{
  "num_attention_heads": 2,
  "vocab_size": 8192,
  "norm_place": "pre",
  "tie_word_embeddings": true,
  "parallel_block": false,
  "init": "trunc",
  "init_std_up": 0.0234,
  "optimizer": "muon",
  "decay_fraction": 0.849,
  "final_lr_fraction": 0.1,
  "batch_tokens": 65536,
  "dataset": "wikipedia_en"
}
MLP neurons of a small language model. Each row is named by its layer, matrix (up: input weights) and neuron, and shows model dimensions 160-223. Each number is 128 + 32 x the weight over its row's rms, rounded and kept within 0 to 255.
Before each neuron's rows is what it responds to, as a language model described it from the Wikipedia text at the highest values.

Middle fragments of words split into pieces, mostly names and technical terms, e.g. Nap-ole-on, Sp-it-fire, Mar-iu-pol, Pse-udo-monas.
L2.up536 [119  90 126 146 133 155 166 121 110 125 108 149  81 162  79 131 140 157  95 115 125 177 142 109 137 110 155 134  90 105 150 101 102 136 137  88 100 141 194  74 110 127 102 137 131  99  72 172 105 111 146 163 116 182 109  37 179 106  78 136 159 197 101  86]

Subject pronouns (it, she, they) and passive auxiliaries (were, was, been) just before a clause's main verb, as in "55 persons were killed"; also mid-word fragments of names (Ram-, Wa-).
L15.up784 [145 117 105  77  84  90 147 140 158 134 124 121 137 131 154 168 122 122 108 124 166 201 145 148 103  74  79 141 129 151 105 120 117 177 153 134  45 165 143 127  53 199 151 143 146 138 166 108 138  99 105 166 122  82  92 135 127  85 150 154 176 156 119 127]

Word-piece tokens inside South Asian and Arabic names and places, mostly Indian, e.g. Shan-kar, Sund-ar-rajan, Ut-tar-akhand, plus the word Indian.
L11.up831 [145 168 104  39 132 117  93 150 128 119 104 161  96 162 120 106 120 157 121  80 151  37 202 149 100 107 153  69 150 147 190 163 162 117 124 135 124 134 117 128 138 139 136 118  71 132 122  98 122 175 101 107  93 175 153 179 112 162 133 173 122 146  81 148]

Final word pieces, mostly adjective endings like -al, -ual, -ative, -atic, completing words such as casual, biographical, legislative, competitive; also career after International and pro- prefixes.
L2.up329 [129 129 140 162 107 139 133 153 133 151 112 117 128 122 114 120 149 100  93 147 146 111 115 126 115 108 143 191  98 118  95 119 107 154 145 123 151 142  94 106 124 190 126 126 181  72  77 132 184  76 110  97 103 123 159 142 157 152 107 168  81 104 138  85]

Short final subword pieces that finish a word split into tokens, e.g. Chile-an, Latin-o, Revolution-ary, ri-ch, Roc-h, Additiona-l.
L2.up834 [144 152 142 108  67 138  97 105 115 147 120 145 129 206 118 129 141  54 121  66 126 129  59 161 166 103 180 116 141 122 127 112 102 116 139 118  81 176 171  79  89 167 157 148 109 101 160 136 100  90 126 175 160 165 118 155 145 149 139 156 129 175 195 102]

Tokens within repetitive tables (election results, charts, track lists) and boilerplate census or family prose, such as had, average, Grade.
L15.up287 [135 138 130  95 140 125  93 116 128 176 107 171 130 102  76 143 108 137 213 125 157 149  99 143 156 131 114 153 154 116 130 176 102 105 108  52 165 133 127  83 145 136 170 123 191 141 113 148 120 125 112 194 108 126 118 150 155 140 125  95 131 100 129 142]

Periods ending complete factual sentences in encyclopedic prose, as in "aged 61." or "until 1941.", sometimes colons or dashes in lists.
L15.up152 [158 125 120 142 157  45 135 137 129 139 116  61  75 112  91 116 148 100  75 149 103 155  59 156 194  90 116 137 117  94 138 144 155 175  93 130 136 111 123 112  93 129 190 122 137 110 119 151  61 168 113 124 156 125  76 105 152 155 113  88 131 163 163 108]

Periods closing long prose sentences before a new sentence or paragraph, plus decimal points in numbers such as 4.74 m and 1.5 tons.
L11.up598 [108 149  96 154 111 183 121 123 131 131 104  76  83  77  94 136 146 152  94 177 153 104 133 128  53  61 122 158 171  91 144 151 148 130 198 138  92 147 115 168 144 122 128  82 154  91  48 124 151 199 151 127 143 117 120 115 103 172 183 116 167 153  98 168]

Mid-word pieces and next tokens of proper names inside tables and lists (sports results, album charts, coordinates), e.g. Ser-gi-o, Finnis-h, the 94-.-166944 decimal point.
L15.up75 [135 129 178 130 161  82 140 138 139 121 104 175 120 236  98  94 108 186 149  88  96  71 108 129  69  83 112  95 115 158 151 122  88  62 150 177  41 129  98  89 143  90 167 105 190 122 112 174 135 114 173  86 146  94 190 100  76  56 157  84 158 125  95  90]

Unit abbreviations after numbers in infoboxes and tables, such as km in density "/km²", m in "161 m (528 ft)", and miles; weaker on table header words (Date, IP) and mid-word fragments.
L11.up720 [147 127 150 113  69 123  94 197 117 145 156 156 152 151  93 111 102  99 176 151 113 112 135 147 113 162 122 113 137 132 100 134 145 130  84  64  64 163 113 124  92  80 102 168 160 180 159 156 153 161 149 130 182  79 134 128 151 139 136 116 150 150 103 198]

Adverbs or word starts slotted between a subject or verb and what follows, like simply, sometimes, now, often, originally, also, initially.
L11.up920 [ 48 122 169 167 100  73  97  91 110 109  86 213 100 151 113 139 113 127 173 197 130 136 129 136 121 110 161 141 124 111 184  95 122 110  95 133 155 147 167 139 119 152 103  92  79 187 194 147 113 170 103 170 141 122 143 140 141 146 155 102 152 129 134  90]

First piece of a longer word split into fragments, mostly "pro" (prolonged, prosperous, prohibited), also G, So, gra; sometimes whole nouns history and life.
L15.up624 [107  89 107  84  74 137 110  93 175 162 136 187 144 108 176 170 140 142 121 101 100 149 142 150 131 108 156 133 158 142 166 118 111  63  58 159 138 139 113 182 122 187 110 128  71 124  99  87  73 136  97  60 116 160  74 135 177 113  87 131 155 149 128 187]

Second word pieces that follow a short opening fragment of a longer word, especially names and terms in lists and tables, e.g. Cam|illa, Qu|art|er, Ken|net|h.
L2.up365 [130 109 146 141 187 128 127 140 122 132  95 138 167 141 125 174 105 154 145 183 127 158 216 159 113 130 116  33 136 172  99 130 171 120 152 129 121 190  80 119 151 145 121 110  73 124 136 133 104 112 104 181 115  79 156  89 112 163 133 106 118  92 140 148]

Words that are usually followed by "to", such as according, in addition, due, lost, moved, wanted, causing him; also a start year before until/through.
L15.up439 [165 131 175 101 139 197 125 113  45  80 159 142 106 148  97 198 135 112 186 155 140  68 112 116 168 163 134 137 139 104 159 136 108 123 122 168 101  92 138  90 153  91 131 134 142 115 142 103 124 159  87 154 115 145 114 126 122  35 123 138  82 122 140 115]

Word-internal pieces after a split prefix, like ne-go-tiate, per-mit, out-ski-rts; also the unit " m" after numbers in sports and measurement tables.
L2.up1001 [132  90 134  90  98  94 123 158 126 164 112 157 148 104 112 123 116 140 103  92 105 104 157 127 129  72 120 134 173 116 134 188 140  81 130 128 101  67  99 121 131 155 162 186 190 138 146 174 111 143 228 138 145 177 121 152 102 135 169 126 161 135  84 141]

Tokens ending a cell or field in tables, stat lists and infoboxes, like units (m, oz), last digits of figures, stat abbreviations (Batt, Inn).
L15.up532 [148 148 177  87 134 127 115 131 112 144  95 170 103 197 184 125 133 181 128 104  96 150 150  79  85 120 116  89  58 164 109 162  97 134 103  88 163 103 161 138 137  91 201 178 127  92 136 143 149 134 150 116 206  93 122 141 133 101 136 160 126 157 166 141]

Two groups: pipe and equals signs in Wikipedia tables and stat legends (Candidate |, G = Games played), and middle pieces of split words (Na-iro-bi, Ord-ina-nce).
L11.up791 [113 118 129 110 121 129 132  87 142 100 130 116  82  81  89  68 155 135 159 155 139 130 166 116 149 116 134 138 166 130 141 120 155  45 111 102 116 131 145 151 152 129 157 163 147 143 160  92 146  66 124 156 119 150 157 159  96 162 131  59 133 169 161  78]

Decimal points and thousands commas inside numbers in tables and statistical text, as in −19.1, 115.5%, 43,494, 20.6%; sometimes the capital starting a name after a comma.
L15.up982 [161 117 113  79 164 143 126 131 118  81 168 131 147  82 126 157 201 186 149 129 156 129 110 216 103 132 130  92 107  90 175 139  88 117 147 198 200 135 145 174 167 132 133 148 140 194  82 146  82 117 113 108  88 151  94  95 161 123 113  78 147 188  71 169]

Middle word-pieces completing a started word or name (Ser-gi-o, Bel-gi-an, strate-gi-st), and second words of set place names (North Carolina, San Diego, Pacific Ocean).
L2.up1017 [146 148 132 168  88 152 115 120 134 100 147 146 154 109 182 122 109 108 140 120 126 124  87  56 112  91 161 151 139 144 129 151 126 156 127 162 121 166 154  61  57 173 110  84  97 142 114 186 129 117  95  86  76 180 138 178  90 139  90 132 149 186 128 140]

Word-internal continuation pieces (te-mp-oral, O-ld, parami-lit-ary, bi-ography), plus pipe separators and cell words in Wikipedia tables and discography lists.
L2.up172 [151 112  73 196 105 128  97 149  94 143 164 118 110 166 123 150 139 104 120 100  90 119  71 211 125 162 145 118 135 134 129 144 132 132 140  49 148  98 145 104 174 132 145  97 175 114  98 106 110 112 112 136 147 157 112 127 169 179 143  34  90 133 156 140]

Fires on the word to (sometimes through or until) in from X to Y ranges, as in from 1877 to 1880, 25 to 44; weaker on table-cell numbers like 0 and on abbreviation dots.
L2.up838 [ 97 168 147  76 122 163 138  76 121  95  96  90 114 152 105 139 167  63  98 130  77  76  98 142 178 126 135  78 118 115 127  77 149 110 121 175 167 161 124 148 150 114  74 128 124 114  60  30 128 129  72 130 116 118  96  77 158 103 156  84 156 122 198 121]

Word-start stems completed by a suffix, such as vent(ure), creat(ive), Const-ruct(ion), plus infobox field names like Sport:, Language:.
L15.up246 [136 115 156 187 155 136 150 138 151 111  93 126 132 138  74 167 106 139 128 122 124 148 128 160  93 160 154 135 101 127 122 146 112  77 128 162 170  90 139 100 171 140 127 104  75 158  81 144  96 117 126 125 101  71  97 195 143 112 122 170 129 171 151  96]

Tokens that begin the next field or entry in structured Wikipedia data, such as Production or Conservation after "- " in infobox lists, table pipes, legend periods (Avg.), and section breaks after lists.
L11.up440 [172 156 176 107 152 105 150 136 128 116  81  86  84 103 170 171 100  97 197 148 117  84 143 106  57 134 126  62 151 161  99 118 106 122  81 125  86 139 119  79 130  87 142 116 176 200  76 138 160 161 147 137 115  76 111  91 130 144 161  91 159 140  79 146]

Final subword pieces that complete a word (Com-ic, lit-igation, appear-ing, Vehi-cles), plus "as" in "such as" and colons after labels like Demonym(s) or Transliteration.
L2.up891 [154  82 122  99 100 160  80 159 186 104 127 121 108 151 176 107 123 203 161 116 103 119 107 111 116 110 219 187 170 105 126 143 167 107  95 160 116 130 110 114 243 107 160 137 132 143 106  49  96  99 143 122 111 154 185 150 145 197 137 115 130 115  80 108]

The word-piece right after a capital first letter inside a proper name (person, place, club), often vowel+consonant: W-ar-ren, G-ary, K-il-marnock.
L2.up981 [119 157 148 199 159 145  64 123 131 158 164 110 134 137 106 192 111  96  86 113 141 124 118 167  95 137 155 166 121 113 144  54 108 164 138 154 154 189 127  88 132 117 135 171 125 118 149 108 138 186 145 162 118  92  88 160 101  91 161 136 112 117 114 114]

Mostly the preposition right after "used" giving a purpose or user, as in used to make, used to manage, used by; weaker on sentence-final periods and mid-name word pieces.
L2.up188 [145 102 162 217 113 125 180 103 167 161 133 174 146 117 175  98 126 143 113 158 141 124 163 160 168  86 123  93 136 132  90 109 172 125  97 113 141  87 130 117 162 179  92 126 141  93 147 165 175 130  87 167  96 132 173 100 100 144 113  90 133  89  69  95]

Kinship and household nouns after possessives (his father, her husband, their daughter), plus census household wording such as household size, African American.
L2.up420 [147  95 174  64 119 157 171 167 119 194 144  94 110 127 145 145  74 126 173 110 154 162 127 124 113 109 114 137 169  99  91 129 138 106 213 115 116 133 105  96 126 175 102 128 128  92 165 124 116 169 141 130  77 135 106 126 196  99 122 158 120 135 126 104]

Middle fragments inside rare or split words, mostly names and place names, as in Med-ved-ev, Port-noy, Past-on, Christ-oph, cal-end-rical.
L11.up494 [ 69 118 160 196 143 146 167 188 120 147 113 175 169 167 141 120 166 126 118 105 106 149 147  91 127 131 185 108  77  64 143 160 155  90 139 177  72  99 142 115 140  45 124 114 134 136 106  99 165 109  59 155 172 103 160 173 139 170 115 145 115 162 126 123]

Short middle fragments inside longer words split into several tokens, e.g. cosm-ona-utics, aux-ilia-ry, br-uta-lity, and weaker hits on "and" after a comma and on table separators.
L15.up16 [114  94  47  96 123 133 152 158 154 146 170 160 112 134 125  85 129 157 118 165 149 131  89  89  82  64 172 167 117  90 108 173 126 133 100  84 156 115 158 146 112 190 101  97 135  78 127 143 167 130  94 229 150 142 142 133 149  98 143 120 157  71 100 149]

Final suffix piece that completes a word split into subword tokens, such as -ed, -y, -nt, -ing, -ive (aim|ed, wealth|y, wa|nt, stream|ing), across varied Wikipedia prose and lists.
L2.up643 [126 169 147 139 131 106 169 128 128 154 126 133 141 107  97 107  46 162 101 128 108 173 118 110 134  95 102 147 119 125 142 106 133 127 125 100 109 120  60 123 129 152  89 137 102 141 137 127 111 122 100 171 125 158 158 137 111  87  86 167  62 101 142  75]

Word-final suffixes that turn nouns into adjectives, such as -al, -ical, -ic and -tic (Polit-ical, Histor-ical, Drama-tic), often in section headings; also possessive 's/' and sentence-opening words like Their, His, Later, Other.
L11.up209 [104 204 142 165  79 175 120 115  88  99 118 152 148 142  99 117 118  94 128  99  78 118  93 164 146 171 138 177 185 148 110  90 163  74  71 109 118 156 113 160 165 137 159 163 134 148 141 128 147 148 108 139 109 167 157 126 162 137 153  60 140  96 124 119]

Decimal points and thousands commas right after a number's leading digits, e.g. 8.6, 1,167, plus score dashes like 2–2 and 3-0.
L11.up500 [ 93  86  82 121  85 132 120 125 152 154  99  82 109  91 140 117  81 133 145 122 138 101 156 120 110  93 150 100 179  60 117 152 119 130 101 190 137 112 184 130 101  86 134  81  91 119 134 126 177  98  83 110  81 192 144 150 109  97 110 149 140 185 114 147]

Country, nationality and national-party name tokens, often in tables or lists, such as United (Kingdom/States), UK (Albums), British, Danish; weaker on scattered word pieces.
L11.up543 [130 172 163 129 136  82 126 156  87 119 111 183 106 108 140 105 185 124 123  79 179 120 136 147 154  87  93 154 171  94  93  88 107 209 118  95 130 122 125 114 191 172 132 191 162 126  97  61 116 119 100 120 106 102 161 120 110 130 151 158 121 117 133 127]

Past-tense or participle verbs, often the -ed suffix, whose next word is a fixed preposition: focused on, relied on, stationed in, acted as; also blank table cells between pipes.
L11.up127 [121 120 141  97  87 141 160 114 137 145 100  66  79 110 184 114 102 122  87 104  93 143 170 114  94 119 138 185 136 171 140 181  88 159 188 145 114 163 115 120 105 141 107 113  46 138 162 106  70 147  91 137 156 109 150 137 116 120  81 123 110  81 128 137]

Word-internal subword tokens that continue a word split into several pieces, as in outski-r-ts, repl-ac-ing, vict-im-s, inhabita-nt-s.
L11.up268 [ 50 135 142 114 179 144 140  99 142  80 119 162 106 153 145 146 167 136 111  96 144 138  83 138 111 127 116 120 146 131 129 123 115 156 128 138 155 175 112 127 147 139 158 147 141 183 105 144 131 150 114 161 106 109 114 156 118 131  85 179 118 143 104 133]